Weights of a small transformer language model: RMSNorm before each block, rotary positions.
MLP neurons of a small language model. Each row is named by its layer, matrix (gate and up: input weights) and neuron, and shows model dimensions 288-351. Each number is 128 + 24 x the weight over its row's rms, rounded and kept within 0 to 255. A neuron's up and down rows have the sign that makes its largest values positive.
After each neuron's rows, "fires on" lists the tokens most often at its 100 highest values on Wikipedia text that the model never trained on.

L4.gate754 [154 122 142 105 137 136 126 122 102 167 154  89  95 112 163 153 132 134 140 137  93 112 121 125 112 125 149 152 175 115 177 113  91 152 147 144 118 183 160 145 145 108 142 106 142 127 105 133 116 134 148 128  91 104 111 108 123 143 107 133 168 160 153 147]
L4.up754 [128 121 116 141 120 118 153 116 140 145 155 120 138  96 178 108 156 129 113 115  92 130 119 166 109 149 181 138 156 130 115 169 167 133 136 130  94 121 109 126 110 106 134 127 135 149 133 153 139 109 141 140 136 122 143  65 104 135 136 106 143 175 124 119]
fires on: "f", "al", "n", "in", "u"

L3.gate424 [ 98 141 109 134 113  93 166 158 148 133  90 103 133 109 102 121 130 121 148 135 111 106 121 103 120 154 131 131 126 128  99 146 110  80  93 161 126  55 133 123  62  98 142 148 138 122 142 102 132 137 139 180 143 136 168 108 141 132 101  85 116 154 123 112]
L3.up424 [151 117 135 129 110 116 119 117 118 103 111 129 188 116 124 126 116 115 141 106  95 124 149 107 128 135 121 134 115  99  81 152 109 164 140 142 124 105 112 100  86 169 117 122 133  90 142 152 132 107 118 121 136 116 133 124  90 109 139 143 139 139  86 155]
fires on: "ical", "al", "z", "anc", "m", " Arm"

L4.gate10 [149 120 111 138 140 120 126 135 145 172 133  86 124 143 122 139 145 157 165 146 122 119 136 142 128  87 131 155 119 159 164 124 136 102 113 133 144 163 187  82 131 171 110 106  98 138 161 105 150 135 145 133  91 132 151 140 138  88 101 113 105 126  92 118]
L4.up10 [157 135 117 136 148  80 125 148 183 133 171 100 165 130 150  77 140 147 172 108 126  69 181 144 120 108 106  84 154 168 105 109 119 128 113 121 170 110 163 142 127 151 104 127  94 105  91 131  81 152 123 141 126 117  96 109 143 117 118 131 124 124 140 149]
fires on: "x", "ox", "ot", "ad", "and", " at"

L3.gate218 [143 123 122 159 146 105 121 135 120 144 129 127  97 113 137 124 160 152 131 124 123  43 123 165 124 203 147 177 135  96 137 146 141  90  94 107 125 137 118 139 122  85 180 109 118 122  90 139 156  83  84 132 166 123  94 116 134 149 120 126  93 122  99 109]
L3.up218 [182 153  67 124 149 131 130 160 109 167 130 119 148 143 113 128  86 160 132 108  99 113 132 104 109 167 139 134 142 114 133 134 176 144 151  91 106 130 110 154 101 131 122 117  88 146 100 114 128 146 138 106 150 145 133 166 141 117 189 154 110  80 137  93]
fires on: "ed", "y", "or", "el", "sk"

L4.gate602 [122 164 119 149  79 124 126 151 117 122  96  83  88  95 149 157 189 137 139 173 133 116 130 141 160 117 113  97 106 173 129 144 115 135 101 111 132 151 137 119 114  91 165 120  87  88 136 149 159 126 117 154 152 109 123 120 143 160 111 155  98 148 104  94]
L4.up602 [128 128 128 161 140  99 145 125 140 112 136 146  98 158  85  95 138  97  76  78 106 111  88 103  57 112 117 129 157 113 135  46 113  82 137 174 113 107 102 122 102 119 137 115 139 101  79 140  97 161 116 196 164 168 137  76 135 135 134 104 103 149 140 161]
fires on: " se", " Se", "se", " tw", "ent", " S"

L4.gate703 [150 112 117 121 106 108 112 109  93 129 131 131 133 139 120 149 125 124 139 129 115 120 136 112 116 166 137 142 123 132 166 150 160 157 104 114 100 135 148 101  93 158 126 114 150 137 162 157 139 127 117 137  72 125 122 108 123 140 132 137 180 160 154 124]
L4.up703 [132 117 140 113  92 184 142 166  87 144  96 121 114 130 162 144 121 160 109 171  84 143 139 150 129 143 136 121 142 124 141 117 155 106 110 111 109  94 134 106 137 130 144 147 163 123 114 159 121 130 149 151 140  90 134 103 116 148 154 124 144 139 138 106]
fires on: "n", "M", "m", "est", "r", "g"

L4.gate908 [155 104 140 132 141 151 159 143 126 104 148 128 131 135 114 141 115 142 112 147 156 132 128 128 112 108 151 108 132 127  98  85 127 107 124 151 105 161 119 126 103 170 116 135 141 124 131 110 112 172 144 138 123 140 151 142 143 164 122  95  95 133 117 114]
L4.up908 [155 113 115 132 142  81 154 160 108 142  95 133 126 108 151 135 116 107  88 156 135 104 150 105 123  99 143 165 124 179 145 110 150 162 122 126 109 135 124 107 144 168 173 106 138 141 138 154 142 122 116 148 138 123 117  78  92 156 111 144 107  70 122 114]
fires on: " which", "ing", "es", "lam", "is"

L4.gate362 [206 124 137 125 125 133 106 110 143 125  99 147  94 133 133 156 133 117 100 106 134 142 113 103 109 100 179  97 123 123 152 147 113 122 129 170 134 145 128  82  91 137 115 145 130 112 129 109 142 138 169 128 156 122 106 147 104 137 123  89 141 159 138 155]
L4.up362 [145  92 136 102  89 158 186 129 142 121 150 155 133 190 115 174 113 105 125 121 140  75 117 124 121 111 120 154 139 125 127 118 116 132 170 137  97 131 141  98 132 158 158 162 121 116 147 121 121 132 149  90  87 136 131 165 129  84 114  83 145 117 131 128]
fires on: " part", "og", " War", "ived", " Part", "w"

L3.gate198 [112 118 100 156 116 101 150 161 169  95 123  85 166 107 153 131 138 124 140 115 176 128 131 144 117 168 140 120 161  92 122 137 130 123 104 124 133 118 107 124 124 142 151 163 134 100 140 120 136 119  82 142 128 128 140 140 122 129 108 128 108  88 123 117]
L3.up198 [105 106 133 151 155 156 142  94  70 117  79 130 134 142 141  87 115 122 134 135 123 123 134 147  96 148  85 117 106 100  88 169 150 103 122  94 138 137 110 138 121 136 137 121 111 120 150 157 106 118 121 159 110 131 129  87 130  95  95 135 153  82  84 122]
fires on: "n", "ne", "med", "ed", "by"

L4.gate76 [122 184 113 151 124 138 127 102 149 153  94 106 160 126 132 148 164 112 121 139 135 152 150 140 151 140 126 135 169 136 108 146 142 131 138 131  93 132 116 148 145 127 127 134 152 136 101 134 122 120 123  90 175 109 126 125 146 112 158 155 152 133 103 119]
L4.up76 [111  99 171 137 124 184 158 153  98 144  97  94 132 120 108 119  95 117 135 122 130 144 120 101 128 133  92  78 150 104 107 163 182 117 131 137 144 115 128 103 133 156 125 148 129  99  78 124 122 126 147 145 157 133  96 121 109 117 120 106 105 133  88 121]
fires on: "as", "anc", "en", "T", " Best", "is"

L4.gate1023 [113 121 119  97 116 175 127 118 151 149 158  81 113 140 109 150 143 125 165 105 104  96 193 126 154 115 114 132 114 126 158  77 112 129 136 131 144 169 117 138 137 116 142 150 149 149 144 126 116 118 157 140 111  93 139 176 117 115 167 118 165 136 141 150]
L4.up1023 [122 126  88 131 138 162 146 121 140 136  97 127  80 193 135 138  92 149  95 123 110 137 123 111 151 111 134 167 138 130 127 169 138 155 132 150 132 150 106 131 120 128  85 127  86 148 148 113  82 117  97 108 124 138  90 123  70 112 166 111 165 147 111 108]
fires on: " |", " of", " on", "ing", "osition", "ac"

L3.gate970 [127 146  80  96 151 139  94 105 140 130 143 147  92 125  78 127 111 107 144  84 107 113 147 105 120 147 168 125 108 106 196 168 164 147 118  95 111 127 144 105 116 118  89 106  89 124 139 106  94  99  68 128 173 145 152 116 108 102 124 130 123 170 124 128]
L3.up970 [160 110 130 122 168 128 119 153 123 123 147 109 124 146 106 156 120 144 121 122  79 154 125 109 171  86 133 119 189 153 142 129 155 112 148 143 144 128 120 125 117 143 130 170  74 123  93 123 139 107 125 165 102 123 178 139 106 116 150 119 115 120 190 115]
fires on: "os", "or", "air", "m", "ag", "el"

L4.gate714 [108 101 101  92 157 136 146 146 137 145  96 120 135 118 192 100 121 137 145 135 109 132 133 120 146 140 100 165 140 123 141 137 110 103 134 147 119 131  96  87 127 103 130 102 134 108 125 110 145 142  81  88 102 116 155 129 139 157 171 121 155  82 124 132]
L4.up714 [166 108 129 130 109 110 116 132  97 106 145 108  95 107 144 159 121 128  85 167 122 108 101 150 122 148 136 151 164  78 121 156 100  72 113 161 105 121 109 107 120 155 154 134  72 164 155 149 143 118 129 134 138  85 126 117 137 124  86 125 142 138 120 115]
fires on: "ed", " help", "ing", " made", "rought", " making"

L4.gate241 [146 158 141 142 135 111 158 115 136 113 120 129 122 120 158  99 136 140 108 148 147 124 120 129 203 129 181 109  96 148 117 122 144 100 164 160 146  93 133 136  92 119 125 157 124 118 132 140 165 166 177 133 144 143 148 131 118 114 146  92  91 142 118 177]
L4.up241 [131 136 165 110  99 143 154 178 155 108 162 174  36 115 158 145 115 122 132 126 164 140 137 167 136 126 124 131 125 160 132 135 118 166 136 163 143 142 119 140 145 135  90 145 116 121  87 109 103  99 183 130 102  99 115 136 159  67 133 145 130 158 124 150]
fires on: " part", "ath", "an", "al", " family", " Part"

L4.gate914 [116 141 103 106 154 186  99 134 137 155 157 153  99 110 108 136 153 192 114 157  86 170 116 145 114 103 126 170 103 134 162 111 159 115 140 131 102 115 143 130 135 108 141 140 177 134 137 146 120 136  65  92 193 153 120 151 126 112 119 145 170 101 122 106]
L4.up914 [147 119 138 144 105 126 135 110 115 144 112 147 128 122  97 120 115 120 119  85 131 112 132 105 129  89 120 165 116 105 140 136  92 138 127 121 148 123 126 163 154 164 168 105 118 118  93 106  81 120  72  96  93  99 123  85 152 117 212 134 132 163 147 131]
fires on: " is", "i", "iv"

L4.gate88 [123  98 150  80 134 110 170 111 137 105 102 144 126 121 102 128  96 137  87 168 146 128 138 112 145 102 150 157 159 130 120 143 159  98 107 114 138 153  73 111 111 155 142  86 161 160 167 130 120 140  92 123 131 110 131 123 128 156 132 128 172 147 119  94]
L4.up88 [144 172 137  99 173 129  90 128 121 115 115  99 115 135 135 114 115 103 109 137 122 109 116 130 140 137 134 142 150 127 139 116 127 105 169 120 136 124 114 116 161  95 122  97 123 116 103 133 153 132 117 101 129 139 120 105 103 126 108 135 112 132 105 143]
fires on: " did", " does", " made", " help", "akes"

L3.gate814 [142 140 120 164 172 119 162 193 150 172 119 125 168 114 118 101 135 133 130 143 114 150  93 103 144 147 186 149 128 125 156 135 105  93 106 152 137 123 123 136 111  89 169 101 101 166 141 154 141 109 138  78 117  89 138 138  82 120 113 149 170 131 106 113]
L3.up814 [168 121 136 159 125  50 149 144 107 121 126 138 106 114 116 137 140 128 124 123  93 124  70 103 129 154 138 124 169 111 148 110 120 138 141 136 130 186  98 133 155 120 125 144 147 145 119 159 147 170 111 106 131  93  86 134 134 157 135 126 131 118 145 110]
fires on: " 2", "l", "is", "L", "ag"

L4.gate180 [125 112 154 136 152 137 158 127 110 123 134 116  87 136 107 145 116 141  91 141 127  87  91 127 126 138 115 150 102  81 150 101 147 121  99 168 141 143  87 183 114 111 134 119  78 148 161 113 134 130  99 147 133 109 141 146 119 150 135 107 130 118  93 111]
L4.up180 [128 100 180  75 122 150 148 135 111 128 129 116 110 153 138 136 123 142  71 109 107 103 115  95 147 171 116 137 119 139  89 169 141 127 118 192 119 181 119 129 141 127 101 124 116 136 167 134 106 135 117 126 116 104 143  95 115 120 134 130 109  87 112  74]
fires on: " co", "air", " own", " head", " found"

L4.gate609 [138 110 120 129 127 106 132 160  96 168 134 137 102 141  87  90 157  51 149  83 116 146  94 110 149 151 153 148 174 145 112 117  97 130 143  99 143 153 129 110  96 108 125 139 150 151 125 102  99 112 112  96 136 127 140 142 131 145 134 155 130 143  95 110]
L4.up609 [114 109 145 122  99  98 107 156 152 132 128  80 117  95 138 172 127 137  92 152 109 126 107 140 161 165  91 113 137  85 130 137 158 109 154 127 124 126 115 111 111 144 136 120 113 134 123 123 118 113 154 141 157 114 173 147 152 151 118 113 178 166 118 152]
fires on: "ed", "in", "ing", "er", " playing"

L4.gate664 [144  62 153 110 111 116 154 147 139 135  66  94 143 126 102 116 136 106 165 150 119 105 119 112 131 129 173 133 172  97 124 113 156 129 114 114 112 128  96 125  81 151 134 138  89 107  97 138 107 107 130 143 101 101 160 111 119 147 132 128 112 118  86 135]
L4.up664 [130  67 110 140 111 116 115 145 111 163 119 141 131 148 123  67 125 139 118  94 146 165 128 135 116 124 103 104 146 122 149 123 143 125  93 145  79 129 103 147 125 141 159 129 116 123 140 132 121 117 129 123 143 115 157 131  89  73  87 103 138 100 114 169]
fires on: "n", "d", "en", "u", "med", "ander"

L3.gate956 [ 96 120  90 144 141 148 137 121 123 150 168  94 139 138 134 176  99 139  88 132 105 157 117 141 115 163  83 123 130 117 116  74 148  85 128 104 133 101 144 131 121 108  74  72 125 114 125 112 134 166 123 155 121 111 104 165 105 123 140 119 125 166 138  66]
L3.up956 [120 135 116 150 157 117 136 114 131 132 124 110 137 141 139 112 123 163 127  89 141 136 116 130 140 129 165 133 120 100 125 153 129 101 114 100 109 148 151 159 175 109 123  99 112 117 135 116 119 135  98 139  89  92 100 104  96 147 112 134 115 161 106 114]
fires on: "i", "an", "ang", "ect", "uk"